Part of a small language model's weights.
Size: vocabulary 10985, 42.7M parameters.
Architecture: rotary positions, no biases in attention or MLP, untied embeddings, normalized queries and keys.
Training: a variant of Adam for these matrices, 1838M tokens, 6437 steps.
MLP neurons of a small language model. Each row is named by its layer, matrix (up: input weights) and neuron, and shows model dimensions 341-468. Each number is 200 + 30 x the weight over its row's rms, rounded and kept within 0 to 999.
A block is one neuron, or neurons of one layer that tend to fire together. After each block is what it responds to, as a language model described it from the Wikipedia text at the highest values.

L6.up668,205,214,209,158,193,217,186,188,176,188,223,179,169,249,193,222,175,244,208,219,184,174,180,210,210,203,179,172,212,170,190,219,209,174,205,222,219,218,198,150,211,224,215,257,140,198,208,203,194,199,197,171,205,195,199,178,238,204,232,239,229,207,218,175,244,225,209,220,178,217,181,213,191,196,194,192,196,234,198,260,122,238,183,165,157,216,187,193,224,221,175,226,229,208,219,207,227,236,207,197,228,237,163,194,186,177,237,222,220,188,175,220,186,247,211,218,243,276,183,207,199,206,191,190,202,216,227,169
L6.up850,221,168,243,152,185,199,199,202,209,220,154,212,223,260,214,222,149,209,183,227,138,174,193,176,235,169,159,153,194,166,217,150,186,183,206,149,202,190,233,208,242,188,216,240,193,228,230,196,211,206,220,159,211,200,184,174,171,208,208,199,166,151,195,178,240,177,142,171,176,211,199,257,196,201,281,205,215,196,201,203,163,236,202,160,195,159,183,225,147,173,198,232,165,192,245,219,235,211,164,163,259,242,215,190,181,175,188,223,192,169,213,190,220,167,188,208,221,206,199,192,188,233,225,150,181,182,199,230
L6.up877,219,174,207,208,237,169,213,192,216,222,186,226,175,245,193,227,171,180,218,191,185,158,170,197,202,161,179,147,192,193,214,200,186,212,191,207,203,238,211,219,215,231,232,206,178,194,176,256,200,149,244,205,270,215,220,195,199,185,228,200,240,186,201,184,255,190,194,215,188,227,176,186,213,196,169,139,195,154,191,136,222,196,176,203,179,191,190,207,183,191,132,167,177,195,192,250,166,179,185,184,238,255,215,198,185,206,245,221,224,191,135,255,207,153,204,204,188,266,190,244,220,216,213,251,209,213,186,235
L6.up1016,203,192,196,160,203,197,267,116,205,252,151,210,210,232,168,207,154,213,221,208,182,214,193,212,223,98,215,235,162,152,213,187,181,222,224,179,172,228,203,248,229,209,220,228,223,221,175,193,210,191,224,184,188,196,206,192,175,175,148,163,222,183,174,208,197,273,211,157,196,176,185,224,181,223,231,213,171,167,205,183,160,238,197,213,225,209,212,179,179,177,208,223,171,208,213,181,211,195,150,191,166,200,260,200,194,174,211,200,153,192,199,216,185,248,139,188,234,226,212,163,169,205,263,211,211,171,188,218
L6.up1107,237,231,222,189,176,240,174,164,192,258,199,160,208,236,186,188,239,166,202,190,190,177,165,225,161,196,157,202,161,181,225,211,152,193,153,187,217,225,215,177,216,234,234,169,199,176,132,195,191,216,181,177,238,216,167,175,247,199,177,227,167,169,212,146,168,176,229,145,194,195,255,218,218,173,217,241,187,216,189,173,198,183,206,248,187,197,224,198,226,191,168,188,162,202,246,159,271,188,207,192,187,201,203,202,198,157,132,195,159,196,207,184,256,198,170,170,200,174,216,174,267,224,207,236,237,219,224,169
L6.up1302,197,213,156,150,180,142,200,187,181,240,212,176,188,200,227,203,185,190,216,226,211,182,228,173,186,172,217,172,195,170,196,219,229,190,209,210,227,230,230,202,143,192,219,258,197,181,178,212,204,205,170,194,231,202,207,112,249,222,183,183,176,154,118,171,244,246,226,195,200,259,200,193,190,174,199,210,202,162,224,186,237,197,271,197,223,187,228,208,191,220,169,216,179,240,163,211,226,181,152,211,187,234,253,184,166,176,157,210,214,168,211,184,149,208,172,250,194,209,192,201,217,236,159,214,182,189,209,200
L6.up1905,166,164,245,169,193,198,171,164,129,181,154,192,190,173,246,193,219,223,230,188,181,196,249,211,122,191,185,161,215,185,245,183,209,196,174,190,227,219,201,187,179,191,231,265,177,228,165,171,212,230,200,196,200,196,213,231,198,207,213,185,216,191,171,177,169,209,192,161,223,236,197,254,198,169,208,205,200,220,240,200,167,210,199,199,185,203,167,286,167,211,214,180,157,184,204,234,216,218,246,174,182,235,209,196,201,196,180,201,204,184,173,173,180,252,168,194,211,246,229,178,265,230,210,225,171,247,203,174
L6.up1935,228,206,190,133,247,152,202,203,183,247,165,199,256,185,182,187,160,276,200,184,205,196,224,193,206,221,166,200,193,171,179,230,175,221,217,207,210,231,240,226,234,200,211,238,234,195,205,212,224,200,274,241,188,197,230,240,206,194,180,214,240,160,144,187,168,206,193,161,196,195,203,192,242,187,180,181,204,196,234,181,233,188,168,237,187,191,222,189,189,212,171,189,219,211,204,157,230,251,216,221,222,212,256,202,183,222,184,244,237,127,148,214,287,229,208,273,182,224,144,205,201,194,207,165,205,169,184,167
Description: Infobox list and geography fields. Mainly line-initial "- " bullets in flattened Wikipedia infoboxes (e.g. "- • Land", "- Facilities") and "area" in "has a total area of"; weaker on table-cell tokens.

L4.up145,181,265,237,174,198,174,223,186,190,192,223,224,228,215,230,152,155,254,253,155,197,186,196,227,208,252,201,137,228,198,235,180,220,213,215,236,197,212,191,180,184,158,195,214,216,219,242,201,249,210,169,194,206,214,193,232,283,247,199,250,157,167,166,211,230,210,221,187,209,167,168,178,194,259,176,205,218,158,246,179,219,226,228,162,168,227,212,227,234,231,153,177,222,185,219,193,195,189,214,184,212,193,239,155,226,202,197,170,212,231,212,152,223,162,166,261,154,214,173,220,237,195,190,197,198,189,233,230
L4.up877,191,190,205,199,220,208,187,202,163,178,160,225,231,262,230,187,257,257,208,272,221,181,229,224,192,235,189,183,214,195,193,167,204,207,202,140,212,221,183,226,174,167,239,201,183,181,182,252,171,228,199,183,172,227,229,196,192,181,226,248,231,215,259,193,175,198,164,221,221,248,172,279,148,171,144,176,165,201,176,218,154,237,221,168,167,188,157,174,184,194,198,214,221,174,204,278,212,221,228,213,211,216,193,183,231,198,186,228,149,207,206,160,190,236,211,253,150,192,203,207,219,215,242,228,199,188,171,190
L4.up1230,189,165,225,216,224,213,217,232,168,171,179,185,221,222,182,207,203,182,226,200,236,202,156,194,227,176,212,187,215,221,200,208,221,263,207,185,210,226,201,258,178,215,205,193,179,214,209,218,209,230,165,160,164,250,171,233,182,199,234,175,272,199,238,222,221,215,152,244,228,229,205,188,159,180,200,238,193,211,202,137,215,211,183,175,223,196,191,274,202,210,160,235,229,189,204,189,184,206,205,186,213,215,240,231,189,236,193,194,196,237,204,161,179,159,187,247,204,210,167,221,172,213,211,142,178,143,198,215
L4.up1466,146,211,230,237,192,200,175,171,206,174,137,192,204,187,245,166,189,243,282,220,187,191,223,268,208,189,190,189,194,157,195,228,193,180,245,162,212,218,161,177,235,146,157,234,207,159,266,223,223,238,194,236,199,236,219,208,229,187,141,177,229,230,167,235,198,232,173,158,180,193,184,248,169,212,207,197,195,212,193,193,223,213,170,226,210,256,242,203,141,262,190,230,234,169,239,199,187,227,219,246,240,227,218,161,218,213,213,216,208,195,162,215,205,219,171,236,204,203,165,211,300,182,208,214,153,228,219,185
L4.up1472,211,248,229,140,203,199,223,189,232,178,252,196,188,222,264,190,194,267,243,217,176,191,234,155,238,208,179,211,173,155,221,179,218,218,212,188,262,245,168,182,180,185,212,242,190,197,175,218,216,263,203,175,183,233,251,215,221,238,170,194,194,191,176,212,183,169,200,146,203,187,206,222,163,203,213,201,239,252,200,193,256,258,212,188,181,159,226,209,175,161,201,197,205,168,184,240,229,211,224,219,174,215,234,170,189,133,197,191,166,236,200,164,224,192,192,185,178,167,174,250,214,187,232,240,185,215,220,186
L4.up1633,143,234,190,227,245,174,173,195,157,211,226,208,197,221,188,226,168,191,156,156,183,232,195,191,208,248,144,194,247,162,188,203,203,222,177,198,114,183,141,259,178,237,211,280,200,149,204,206,220,211,225,192,213,268,172,137,171,174,220,264,185,197,195,210,153,249,265,177,172,206,210,224,173,262,155,191,221,196,208,235,213,200,221,223,167,196,165,225,193,187,167,218,179,190,215,216,210,216,223,227,214,219,173,171,188,237,243,189,198,205,160,184,187,201,178,272,222,207,189,249,211,213,175,193,216,204,201,193
L4.up1644,212,246,256,218,169,186,236,170,210,239,232,131,202,234,181,188,171,239,170,187,165,198,215,195,215,185,183,198,178,153,185,139,255,215,179,205,195,248,207,225,121,232,178,240,197,261,189,171,218,230,198,170,182,237,205,210,216,179,273,211,232,193,196,224,224,255,188,198,206,183,201,242,200,230,151,201,214,201,263,233,203,191,273,202,202,232,187,210,205,190,139,228,162,196,194,220,223,219,240,170,210,222,175,130,117,238,208,183,196,214,191,224,236,233,263,250,228,249,183,268,214,188,204,239,225,180,212,209
L4.up1904,225,188,245,241,207,192,172,206,216,242,217,245,235,215,184,167,206,188,188,204,181,196,214,199,197,169,181,248,242,204,169,248,254,235,207,201,215,222,201,231,143,225,207,174,166,203,164,304,207,190,180,157,187,230,245,234,213,182,186,243,160,176,184,193,178,113,145,114,195,216,241,151,218,248,199,186,199,246,201,161,170,261,242,139,182,229,224,225,205,217,173,228,186,183,218,247,245,210,276,218,192,187,257,210,213,158,125,233,205,211,229,183,239,197,205,233,160,185,203,319,235,219,263,210,182,175,215,216
Description: Word-final vowel completions. Final word-piece tokens, mostly the closing vowel "o" or "a", that finish foreign proper names like Timișoara, Rosario, Yamamoto, Algaida, usually just before a comma or period.

L2.up439,215,193,201,213,237,206,237,176,191,201,207,170,193,226,201,170,139,211,234,163,255,147,256,142,169,218,184,206,220,186,241,243,205,186,259,191,173,184,203,202,276,154,162,151,208,197,199,236,175,237,184,155,191,171,175,234,202,258,213,167,176,191,184,192,176,225,138,256,215,164,156,187,202,205,257,254,229,194,202,197,204,196,216,155,156,166,200,238,254,149,193,190,214,139,273,163,200,189,158,179,175,257,199,192,184,229,243,206,157,229,163,201,188,157,135,163,189,197,206,231,258,188,195,216,193,146,161,188
Description: Inside rare proper names. Short letter fragments early inside unfamiliar foreign proper names, often right after the capital initial, e.g. V-y-kintas, U-b-ashi, O-y-eleke.

L6.up92,189,203,188,133,216,230,235,186,230,223,159,217,209,222,193,154,190,240,179,200,200,189,158,216,213,241,197,193,223,186,254,216,241,172,179,186,169,238,252,195,165,172,204,223,215,200,204,196,185,206,160,223,197,188,193,209,193,210,213,177,259,181,190,174,260,204,174,178,176,211,163,187,200,260,202,185,182,185,183,196,235,195,181,195,183,191,221,144,218,200,201,194,249,258,205,213,236,229,186,163,208,213,181,221,167,158,178,243,208,201,198,192,259,130,186,152,181,173,218,139,227,186,188,219,129,190,225,222
L6.up487,209,238,213,108,179,175,222,231,182,202,168,150,184,254,262,225,194,190,222,171,193,162,239,200,231,209,204,155,175,137,217,179,251,185,205,178,215,227,225,202,167,214,205,219,216,200,195,204,227,253,186,189,248,206,248,192,196,236,251,175,246,163,201,150,216,180,207,195,226,129,187,242,162,220,186,188,194,255,224,195,222,180,229,134,192,177,168,180,208,220,157,215,204,159,224,212,195,121,143,156,205,235,145,205,150,176,206,179,219,166,185,184,184,231,132,228,212,216,149,183,236,211,160,152,197,237,229,194
L6.up1172,210,221,175,208,202,212,182,194,196,178,174,125,210,163,195,172,169,190,197,212,213,162,187,242,143,164,210,179,216,226,225,225,206,209,167,157,187,204,189,153,170,204,204,187,192,203,210,172,173,248,199,169,193,178,206,192,211,222,233,188,213,197,201,184,206,193,235,208,181,177,216,141,208,214,209,176,253,269,200,176,165,171,209,144,198,133,166,152,193,201,161,201,188,146,270,226,219,245,186,229,210,232,237,175,193,160,144,234,192,146,137,192,184,158,223,214,179,186,162,268,179,125,196,216,160,233,182,217
L6.up1253,200,196,241,155,247,189,253,212,196,184,217,153,178,186,207,169,200,209,155,192,215,197,222,216,235,149,217,183,211,197,230,222,237,182,214,187,250,252,181,175,230,200,186,208,215,224,127,252,168,222,176,192,159,206,215,163,166,213,211,231,235,204,238,180,216,199,164,203,191,238,118,205,176,216,330,191,144,226,187,228,152,249,252,178,222,134,176,226,198,228,171,202,137,143,223,197,231,237,183,197,202,233,188,167,262,212,192,258,195,262,252,207,196,188,230,187,187,183,169,233,172,209,178,154,157,191,208,180
L6.up1445,182,220,188,138,232,166,190,168,183,207,232,141,239,254,189,181,212,180,215,213,208,183,200,241,206,165,171,190,229,199,144,185,213,257,126,160,193,203,217,205,189,232,182,267,194,145,212,232,211,233,230,218,212,216,215,217,159,226,225,255,184,250,198,189,194,142,185,201,194,211,190,215,253,203,257,223,214,164,237,164,213,181,248,137,207,111,211,244,191,196,209,192,204,196,242,182,212,169,257,232,183,212,185,165,203,233,191,224,174,152,175,182,218,174,222,216,150,164,160,233,194,195,235,194,191,205,193,227
L6.up1752,186,284,190,164,218,188,212,215,202,239,220,242,193,205,214,191,187,226,237,274,192,215,188,228,183,247,177,199,229,171,138,181,249,207,202,164,219,217,198,187,179,162,220,227,197,227,219,219,203,203,196,211,201,220,165,157,158,153,223,209,255,174,217,148,261,220,224,221,211,204,188,165,127,197,251,205,136,227,217,194,215,178,194,181,191,142,232,209,210,213,163,243,192,199,195,235,182,220,243,165,253,201,256,266,205,256,157,203,155,195,153,241,216,176,192,195,224,186,182,173,189,157,200,230,176,170,186,164
L6.up1929,188,228,189,128,177,179,167,196,224,167,176,154,188,187,269,213,214,194,237,228,167,197,205,247,226,215,189,233,217,231,192,173,161,196,166,220,241,212,194,233,186,227,182,184,160,233,257,183,176,236,186,239,163,196,186,185,185,234,209,236,141,195,203,189,167,209,189,185,244,211,174,252,183,235,235,179,215,202,181,211,232,245,238,126,104,185,199,159,196,225,249,268,220,174,250,137,206,151,257,212,159,234,278,186,195,222,236,218,211,218,249,195,153,173,181,194,192,181,168,169,235,243,249,206,188,171,212,243
L6.up1994,191,279,166,176,207,212,154,153,184,191,196,184,172,207,254,202,100,256,202,238,208,134,147,264,231,248,197,203,225,124,230,209,217,193,225,191,192,228,157,263,162,167,211,210,169,259,200,201,195,199,168,199,203,193,245,144,183,231,242,238,233,156,174,182,226,185,196,190,181,207,115,217,209,186,215,161,277,191,212,171,201,163,244,148,222,217,171,206,151,180,147,223,183,201,260,163,214,130,214,120,183,184,214,186,159,234,215,227,190,221,171,251,211,151,181,218,210,177,149,186,200,187,210,235,194,158,201,182
Description: Mid-word fragment pieces. Short word pieces or single letters in the middle of oddly split words, often names or foreign terms, such as Gre-y-friars, H-ano-i, te-a.

L2.up758,214,202,192,161,172,215,223,192,190,205,207,201,200,195,175,170,165,218,215,226,200,233,196,168,173,207,198,159,146,156,188,190,204,237,181,239,218,210,236,134,176,222,229,205,153,216,176,234,171,210,190,233,255,199,195,197,174,214,225,250,262,226,255,204,220,146,200,187,200,178,226,209,194,164,177,213,199,195,129,183,206,161,214,223,195,200,226,146,242,179,117,195,205,213,214,174,276,175,166,203,202,223,197,208,185,208,224,208,176,182,176,199,206,194,210,191,211,218,220,212,217,226,187,205,190,203,197,209
Description: Organization words and markup. Words about organizations and running things (operators, Inc, corporate, incorporated, administered, managed, system, municipality), plus infobox "- " bullets and closing "===" of headings.

L4.up221,241,248,189,123,248,164,221,150,133,200,214,191,191,170,197,220,213,165,164,228,220,182,183,278,200,207,171,210,156,163,163,232,176,218,165,228,219,210,155,135,178,182,224,241,236,235,209,244,192,201,179,203,149,258,197,167,184,211,200,203,209,141,226,194,140,176,203,243,194,187,278,208,166,257,211,230,210,159,187,199,177,173,181,207,200,220,210,244,159,240,241,161,192,213,192,197,248,220,158,201,156,184,186,206,193,230,225,210,152,168,155,181,177,189,196,182,185,259,187,183,195,174,255,188,198,196,204,251
L4.up750,252,228,218,149,209,227,223,152,141,188,161,178,208,156,183,200,236,255,185,209,215,160,157,242,226,180,202,175,185,173,220,185,207,229,202,149,194,190,151,140,174,298,194,253,218,200,204,190,213,189,181,133,156,126,179,147,190,207,160,182,220,264,229,198,230,221,206,223,180,232,143,196,213,187,175,199,203,150,181,181,178,191,183,220,191,198,210,195,174,229,202,216,206,194,258,181,252,280,192,155,203,219,203,163,227,212,182,226,194,216,236,212,180,189,196,188,193,195,179,211,173,191,197,217,223,223,204,222
L4.up862,212,193,210,173,230,198,236,221,213,220,228,256,208,213,186,208,240,227,149,239,228,199,235,247,246,253,240,196,209,221,194,182,241,220,168,224,227,218,169,188,152,228,193,218,259,245,224,237,153,172,160,191,191,240,243,181,165,147,206,229,193,212,184,204,134,209,167,171,189,145,169,215,212,192,197,182,233,176,200,220,180,185,153,161,174,207,213,224,171,243,186,206,219,126,185,280,227,185,217,214,158,166,231,210,180,228,224,199,206,168,251,231,183,191,179,204,208,245,190,252,203,155,159,169,202,234,205,209
L4.up890,142,242,204,236,215,185,188,164,245,188,155,180,225,230,184,243,146,222,283,238,197,100,166,234,172,193,169,177,268,192,261,219,196,204,178,209,167,198,184,197,234,222,191,170,197,186,185,253,184,183,205,166,179,247,183,236,236,195,152,217,221,186,182,173,190,231,202,161,202,182,124,224,222,208,201,196,159,210,247,241,214,219,208,194,200,215,195,170,215,254,174,226,208,143,210,184,223,177,220,166,174,203,166,190,180,211,160,224,221,177,201,237,216,210,227,180,182,208,217,214,215,147,211,192,222,208,142,182
L4.up1274,182,230,196,196,227,228,243,181,214,205,176,238,177,175,220,148,213,184,233,199,207,214,210,276,160,214,193,182,172,197,252,220,243,203,206,215,129,183,163,266,180,195,182,173,279,173,186,193,205,192,233,195,213,209,192,197,232,187,212,202,199,186,214,207,142,197,101,207,189,158,249,195,208,274,223,241,185,219,214,229,176,200,181,177,194,186,151,212,230,268,179,212,212,244,169,182,255,152,196,155,210,204,182,188,180,248,165,221,192,186,227,214,192,186,221,179,200,244,192,242,186,232,239,217,239,123,207,285
L4.up1355,190,172,231,164,202,172,219,171,199,199,189,206,197,237,197,211,246,212,224,214,210,206,233,189,224,240,216,218,201,159,224,190,166,196,145,254,161,218,217,227,161,186,135,189,243,162,196,187,189,245,209,180,208,203,180,219,183,200,192,208,208,215,251,226,171,222,211,221,183,189,195,241,191,267,224,240,253,212,235,213,230,233,208,220,165,218,213,209,265,222,211,247,262,242,196,194,218,209,168,155,201,162,210,172,180,234,224,188,189,161,219,196,209,181,167,205,180,218,162,173,225,194,196,172,225,218,244,246
L4.up1432,185,200,143,105,220,205,170,220,149,165,203,206,217,180,217,161,204,283,205,165,222,146,231,247,181,217,177,265,205,195,182,229,235,247,219,210,179,224,230,198,189,192,162,212,205,242,211,252,204,211,204,151,227,284,235,199,172,217,196,216,259,167,187,207,212,192,123,210,154,177,174,196,224,175,243,179,212,139,232,176,210,139,218,194,194,204,201,188,206,285,185,241,164,227,204,232,167,231,159,191,204,211,214,218,192,192,189,196,228,219,155,250,261,147,183,161,226,230,157,150,193,166,230,212,189,189,162,242
L4.up1441,175,201,171,208,212,192,221,189,202,202,185,181,204,177,216,249,217,221,180,210,230,224,213,274,210,186,187,216,176,194,185,228,179,199,132,179,174,182,189,280,206,216,170,207,208,289,168,172,157,177,238,186,213,187,209,253,179,232,206,198,160,232,212,191,188,180,146,188,183,190,178,209,208,246,212,214,203,185,197,239,189,164,240,187,173,169,185,203,244,272,224,238,227,231,199,169,214,193,236,211,211,191,218,165,191,243,202,209,172,250,216,136,167,133,192,181,188,160,177,183,179,247,178,202,177,151,202,210
Description: Verb-governed prepositions. Prepositions like to, in, from, of fixed by a preceding verb or phrase (according to, due to, founded in), plus the "ic" in explicit.

L2.up480,158,204,167,187,224,206,231,208,194,231,217,209,163,198,231,207,188,254,187,271,197,163,179,219,180,167,198,140,190,184,210,181,179,231,189,221,213,189,145,213,249,224,161,199,198,210,195,266,147,192,186,191,188,270,222,142,209,227,190,167,212,202,254,201,174,159,180,189,171,186,151,193,207,242,199,230,206,178,182,228,207,200,146,199,194,203,167,184,213,189,162,238,172,205,220,192,218,236,192,209,216,199,203,198,208,251,146,220,191,214,243,223,233,195,157,197,194,235,195,225,192,143,268,159,201,196,211,210
Description: Segment-opening function tokens. Tokens that open a new segment or clause, mainly a list bullet dash at line start, plus "and", "from", "between", "In" and "===" headers.

L6.up169,190,222,181,186,160,207,238,209,173,181,233,224,177,200,217,219,227,187,206,232,204,224,210,213,183,183,178,223,134,141,234,248,251,217,173,203,171,198,205,166,177,252,213,228,193,193,198,227,187,204,240,247,205,186,214,179,215,195,248,218,210,171,190,173,163,231,236,223,226,203,177,298,217,136,239,252,202,165,253,218,188,166,251,187,204,175,175,208,188,193,178,210,202,178,184,236,186,225,173,230,205,189,233,157,185,228,200,173,210,206,204,159,245,210,201,156,218,215,246,243,234,221,243,150,127,201,211,257
L6.up365,163,214,233,144,225,222,244,210,160,208,219,151,252,181,200,208,172,213,180,212,189,143,185,270,159,180,224,180,189,166,208,191,241,216,193,168,221,178,200,203,156,213,189,223,233,230,159,222,154,206,204,196,199,247,262,213,203,155,178,205,231,185,214,230,148,185,163,134,185,199,134,200,196,177,190,224,205,204,193,142,222,228,192,182,208,206,239,232,180,209,221,235,246,203,191,251,229,198,238,241,233,185,262,141,200,231,147,167,221,184,194,221,180,150,189,178,214,200,219,213,240,177,211,227,146,186,172,211
L6.up697,179,222,206,189,186,177,231,226,132,227,120,220,230,175,210,219,192,218,211,242,215,216,228,242,168,216,226,201,260,226,158,219,194,234,200,141,219,267,215,241,188,226,155,229,222,198,172,208,201,217,248,178,233,242,184,176,248,202,227,252,225,171,204,215,180,171,198,215,204,193,191,203,162,203,220,264,195,228,136,204,234,240,205,189,207,182,216,178,220,204,189,208,207,176,198,199,213,215,190,183,159,219,238,199,203,136,187,201,234,248,209,176,272,219,160,184,182,203,191,238,181,201,240,227,147,185,198,211
L6.up816,177,249,226,187,231,113,186,150,189,223,211,176,217,172,175,218,224,220,194,259,185,209,213,257,168,208,183,213,267,208,214,228,201,198,223,154,236,261,251,236,191,191,155,235,220,140,234,264,243,200,181,161,232,249,170,238,239,163,220,279,183,171,217,186,204,169,224,250,210,228,169,205,179,184,219,228,194,183,153,201,198,218,174,191,186,177,215,213,192,182,148,184,207,200,195,192,197,189,179,124,207,202,228,166,187,164,167,204,227,234,179,164,195,238,224,189,183,193,185,235,163,197,220,187,158,110,214,216
L6.up952,143,179,197,179,166,145,186,217,184,187,139,159,177,236,170,216,226,287,204,173,195,184,206,242,223,222,200,206,178,192,232,186,263,204,194,155,219,240,265,263,230,250,151,233,183,190,168,238,207,196,173,199,207,202,240,228,251,234,236,250,283,203,214,194,157,151,182,242,173,204,145,214,172,197,229,253,214,172,209,191,215,212,196,221,203,186,218,203,185,182,183,294,220,217,218,189,260,207,241,204,205,303,223,157,183,166,122,199,205,193,196,211,228,234,181,187,212,169,222,244,199,181,268,196,151,159,151,208
L6.up1435,177,204,180,183,196,167,243,246,214,194,147,217,145,242,206,187,227,185,203,200,262,192,258,248,203,190,223,204,153,174,149,290,168,228,129,210,194,181,263,202,187,227,231,223,203,255,204,220,189,215,214,239,214,242,189,216,213,232,205,225,207,195,216,184,183,141,197,234,175,151,231,269,200,207,247,208,181,146,213,180,179,232,168,171,211,162,142,237,185,190,148,197,228,196,211,239,228,214,212,135,183,178,231,204,207,181,188,193,212,204,226,203,218,242,194,155,189,230,205,175,182,206,232,189,141,173,205,245
L6.up1710,235,198,222,98,172,171,186,180,191,202,229,210,227,168,218,196,172,286,196,189,214,206,207,251,251,186,232,231,192,152,159,154,217,223,174,195,210,225,210,190,192,230,150,219,227,239,221,245,179,201,186,149,208,180,240,217,161,174,218,182,152,204,215,191,204,180,159,169,172,213,195,197,143,278,222,179,214,193,151,238,178,211,180,193,200,173,261,242,213,268,205,189,215,198,227,177,215,184,141,185,162,205,250,182,211,230,203,229,193,217,209,175,210,212,202,203,210,199,213,221,194,178,201,191,226,201,199,237
L6.up1849,157,207,260,177,247,173,163,154,194,198,236,156,232,223,211,216,216,194,195,217,206,163,177,185,207,238,179,144,177,146,199,223,208,218,202,208,198,162,179,194,170,195,230,207,226,198,209,245,225,196,180,231,162,212,169,252,214,183,169,187,298,229,179,183,264,237,210,184,218,238,197,229,141,244,207,190,233,155,216,219,191,170,164,206,153,188,142,204,228,200,174,223,191,172,226,224,157,203,149,217,162,256,220,204,224,210,228,206,216,190,208,198,225,172,126,263,201,247,163,230,218,197,289,143,187,237,212,200
Description: Name and source connectors. Function words and punctuation right after a person's name or leading to a cited source, e.g. "to" in "According to", commas/dashes/colons after names in lists and bibliographies.